config.toml
rope_base = 10000.0
attn_scale = 0.177
schedule = "wsd"
final_lr_fraction = 0.0
batch_tokens = 32768
seq_len = 384
doc_mask = true
MLP neurons of a small language model. Each row is named by its layer, matrix (down: output weights) and neuron, and shows model dimensions 160-319. Each number is 128 + 24 x the weight over its row's rms, rounded and kept within 0 to 255. Numbers have three digits each. A neuron's up and down rows have the sign that makes its largest values positive.
A block is one neuron, or neurons of one layer that tend to fire together. Before each block is what it responds to, as a language model described it from the Wikipedia text at the highest values.

Responds to: Forms of "be" (was, is, were, are) right after a sentence's subject noun phrase, as in "the club was", "records were", "species is".
L8.down261:145138134139138156126089146142139152135118085125132132102126105110113094127080115107046124126103142113137115130122147131141140170147097131117123144136148100143081148145166161107135147133126120099143104156151094127136094121124116154113129123117113159135126138109115143120079088175145137100131119130130107130142182151121168158099132124147093136125135113141153162154182140122154157118133145095150164099158105117124123140151121102128126113160123156134167097122196106132150122150119092

Responds to: Word-final fragments completing common words split mid-word, strongest for on-ce ("once again", "once and for all"), also adverb -ly (final-ly, rapid-ly), be-li-eve, of-ten, toward-s.
L4.down1:143112141170143119110126128157119170117159102129077157110085125160172147097105102160147152129141075111122134084144147154176143119168135167113115099126146116117117138139138135092103103190167153133127113065137183125127062105127118116138144084152125143113119124151152115100094132096192100163127166128149117117110123111105152108089102090131117138123141105157140125111128148118174131156115171133145151140108152085107127175087082119159099122095108137142128147119133106107122105133114133
L4.down22:120126128094116116088126106144166090122154124150096110140117066130122139135100073162128134179123121098120134115093137132116106116151130137097129102173139137129110151108120134182097180144085142162114128127163148116132158064124150144095105149129161155145103112145133123109145118150133081112142102110115106116144151118174110118121141164148162133153154158146130126117111188124095136118169102148122113169117129184129126144154138136106092116123101168091141102143150137111142113121082152
L4.down178:153138145125158140123147107126130142097088111139139144163072132113087152130138112122148097144140106168092153174094115137078121124146175172127129091119063106167127168162136101122086145116105140121128119177096151125126142137173124098127110117128145154100094135138110090122114157089116102140135149157109152140163159112113104185049145113074095151152124131135123153159108102144163126109082147091123123116101129082109127135152124088122145106151056146141132101112119151154090164116098102
L4.down205:110136122119081127066137102094169102115133126097102102132127115122154175129154110129156105146132077124104112138155083173173155133123155168137134091104109136121131148147128079088093118176086155159144160159150118145160117139124114099123085126110107123163149121111118129134113125118142147117147111125154127127129140161157130117198139153153114084172073155118123109159144128147115162140127109147074153147129133097129095139125124162170114142126126164104080130175134126137125146142144111
L4.down408:149132145101156151151127100129110141117121127142149131143159155118141144120160116107097119152102160138124137128127095139124114111146115134153102086167123132130140145137102124133131178099130162161148169142117102126141110134158150108140121086100147155177097129113161171111145122084109099141162107149109111139092134091138149132101147114090160120131148147130152126077101176164102098102101115106120154136116150106154143118166158129093172149145156134154162096124120148125141171128074119
L4.down417:103130140177126132091116123198103105079154154141115138111097159107135097114147147124201097168077095138123121154098113120136147151160170169110116134117153110127121125131163146144070173098149105120115129085163145138119105121105146126144146123162137107146118148165112094140120124160155150154143126099135127142115147159134107181134127123175135137142130110126142141109138144141117123132091140153112136134123162122151117150135096121143174097142093171137103163140136085126101091130098140
L4.down444:115112147139126098145129094094113100129113116110136138138165097102118134135124111133130140145144120118085098129139146154139132119116114143134127130090122117114108118110138150126126171108137123091127119137183123141158107136133134172111095135119101130152134073150138126139175174182115102081175130098118149159120138120107127133079155083115129165104068114127144141123081133116094150077144110107070114131126150147138124177120102136120090081158123159167151152108103100160085130152142114
L4.down573:119114168110125107088130092127121126130139124133103144157130087102133115136142148150117127138161092148122140165135084114163110148119164153148154115116117138126117165123150111127077171127103214133118163139132155128127141089116074145134084110104145079160141112132098097134073113102113140129113107149120145119131084171153163122133144130135124117158144144118122125112131101104103139162097135130065132121106107120133109118168116149084129092093141151077096143127113090144112112144155133

Responds to: Word-final pieces completing especially or particularly after a comma, plus weaker linking words introducing the next phrase, like such as, like, and between names.
L8.down568:158152096095109117131126135128144090152133132128115103124130148145151130154176141159134139121140162099140138110121111154120133135116094103119137119145154125124166145125079113071117196147122130127126140103179106141121164149076066088107137164132129148144107125102181109156132173130119135109122126090157164143125132081143147121152129100121135190110123114157139135175182100106113134111106118082160090128175192149186149111151142128143160104112112108093122147097171131135102160139124134

Responds to: Auxiliaries like was, is, were, and the verb found after a subject, usually starting a passive phrase, e.g. was found, is held, were obtained.
L7.down125:129139131094150138128118100125150119101126057166116150121143092143138106118086152131180142135127129152090107170163131118141105142092105171134117126133117133099135124125138117122147115096122128143103065155100161133142131131140116127152155113125119160137135136113111044153106145173115100136166119121158145102154125095131147107115095147158094160138204107144116155116134139127136126147119148111166146115148148133177129137089136119119124098115122176164137085090110134165084162120142107
L7.down264:151102168161123145163143086173121159143099140170156130142104122111153156136125146153134101110129162091155121135146159130094083140105089092115109099130132137102109095115129118128132152110109165133128084147120166130117102182103144154132080139133121119139124136117071177181130148144135165122144128152110139122080060145115118116159110122141152136088105154133153179115117150181141144108109139113158085176078121103114174093130106092132133128171124136156136138156161136112106154084125122
L7.down270:139105122146120133114099134143127151112123100093104131111122123141129157113154103131142138119090112144138116099093158125144105143173111104137127115084142140111120133074142142141140169130103108132134088098157158127096099115087110139150126109122148151162113189103142107132125164133103098102139130125108132116171137122115115108142109127171178156134121098139134112144144137144081160133081117115103132080140092151147113111176090109108134129109154099119130136119137123088132154149112125
L7.down395:109100147103123140152118118119158099096129170126164169161107154167092097121156152099141122142113098123144088138136154107084140131144120130109106139107142155092084115131139126106118096127182124130116116100132117122137162163117135133121131149122148095152130107107121107099124137132189101115155092168139174137140113115152133132168114128136114070102129124134142129142107122112106131120123091175143166154108107095144092128156172172139106147156102114123083101111176167099127089131117143
L7.down485:118125088144177113111102151125141158090145127128142132157195132163106082148124098125176112130133129128112112094115173155137138137130145132105129100139145086152129129121128102114121142159167130168119063116164116130148135136084169124133150106088103187124152124118106131127146133122136132094155113086129084118164147120134126162123146155134105134101119137120163164139139133145137141106142158093140116142059120121094099124152056112139127153131162117117119123076151155136131159107154103
L7.down566:119121116119110166107129149096107159119116138090118144099115125156128128102108083120127156126123142124124131182152134147124169128113133106121150101148117138139121117137130093182094182119131096090142132158116101130099143109110126135057124106147113156144095112146084165153150158089141156153123129130117085154123171138129131113113125153117121161148083171135156088139114159124161109142080114142150101141106138155159119101123108163110128093080102055114138108134108111122111144141117141
L7.down576:144104101132147127146122108115128149053140078124133132158126124086117124147153128192097169167136138127122155132121083120146140061121173181118113125090128115131111149173147126147135148131124146099130127064114092107073089099124119134123095118120157107096091097131078116117179114144133140145105099133140156082156135138125176087154134140127111087142098139105158119139163132105138101132134157138128135155133143140133113158139129115105132115149105110178138110139123138175151115150126141
L7.down626:111176112125112181130151181125099131088146161132118145114139092131102131169154102136141161116123125138123162170100146113142113147152153169136147107111112146159132134115173098149146105118114139136100138113088155119120110093137138156148082169144099132097136118156134135115127133146126156127134122135128118129134135132124161115115197140125166086153122130151155157145150102115113148138117114139124108141138125134134152129146106106136174133127172145142133123100145108082130151137138132

Responds to: The word "of" right after quantity words such as one, most, many, each, some or a percentage (one of, most of, 48% of); also occasionally "among" and the word pieces in "particular".
L7.down111:110124119143112135136102130137168176136105082163129075155127169132088086104140140121130152128141141104159159107142116115196128154149125102135127111122152131123111180097136111098128167156128164143128142119134116123099142137207135121169140135122157149187123132127106114130132101116146140160141137130127168124087158119133159154153139137119139140160111091147125123131130063131142148157095081107136155150179130165097125124122122148146148133162102142162156111149142103122142136158124120
L7.down127:135145129157122112111163170156141151103110122111106143115121128126161142109139120135115081112074105167149104100156105155156126155122132129115144129098121106117152158100151149130086136167095109099157181104110121100129083118093099119134105122122134146162146121132153115081174141135133128102156161114106115125151160101098114166080115156158142121129133124104126123132102145127108107115116125085093169123123123156118134134100142129149126158105136100119140156093163068114140109147140083
L7.down204:129127116080108130125140149134149104166119170106145102143088119178095140108090153162117118111117144109116115112147117151115129127125132142092126142112117125129112114104135157140139155101152147141120103136133132144112155170092159131115109109143083084151137129118130140110168166089135148157116115157139120112110127116137141130113120117136073135168165149101129188157153129129119113137133109133140161173132164097112146113149115150132163104112131178126136136163086118123116125172134137
L7.down289:084096147041143129152107124119117099124096083127152104151158135136144111152115102090136096119105117153114170159111095123112116133141164110138139143112175099110128107128101125155168162106128170140124130158119168135139099143133127071103147131135148115097105117146071113127142121123118146170177155134128143064119121114159135153174161114165099127135129119129121113094144131145093126120124137134141155143155138135129182152145104151124104142150127146152127135128175109114169155117135115
L7.down306:110102125132157094165110128133104123113156130103143140095155109131116100098140141156150083103139154118163156114138106096139125136151107138170140128108147113149084101137168116097076121172102113118149104084156158148140112125110127141160145122078111128181117126098116151098130118148136127140118112120081085137128180100152163119125140105106133107105152163138140120077133126136147161091111108106179133110149098121146104136125164150122145112128121142139151155090106102144134129165143135
L7.down492:144125148104147105126121137135138133088146128132145160127194148088151116159101128143096156166082144126124136140113122102094095126147119101116125156122106178115147134124131135116149137171119079140104170131144125168098079154110121119126141170132138122103101139100151082106172107116124134108175145128147148144126129093101126109139128120147115158082132095151154130105115127092113077115145140141143080128130129148107101083105087157111142081144136116125160130113139142125111156153138097
L7.down530:117098106142106123121166152133163096083164154129101139113136116150164129106161168155122161127139091143129175118125102135108136101109131101116097109115131134093109155102168087158049164104134124103108137107106134176084110128105139110146150101099150122114148137113111156121170175127135121099157118096113154110153163079090090142116105154097120157074122139106138135139174106117144135104140149146168165117096122125136111117118138138097125134129101127140183095155122126130126122136144133
L7.down587:081142136123114125124139129116136151153174149135160054129146113172142104136107117139142122113145156108127148081168141115165093123130157143109178107129080148152169072100110118139123115102126145095149110097142135117124139130151105123138137140135165096132142151169139152129180079062150130109130107120135097120101097124129149131130114139143118135139117142153104165076150117117128127127130099161124105169127162144122097120121165196163146118142125109102105119116153171139104120117119142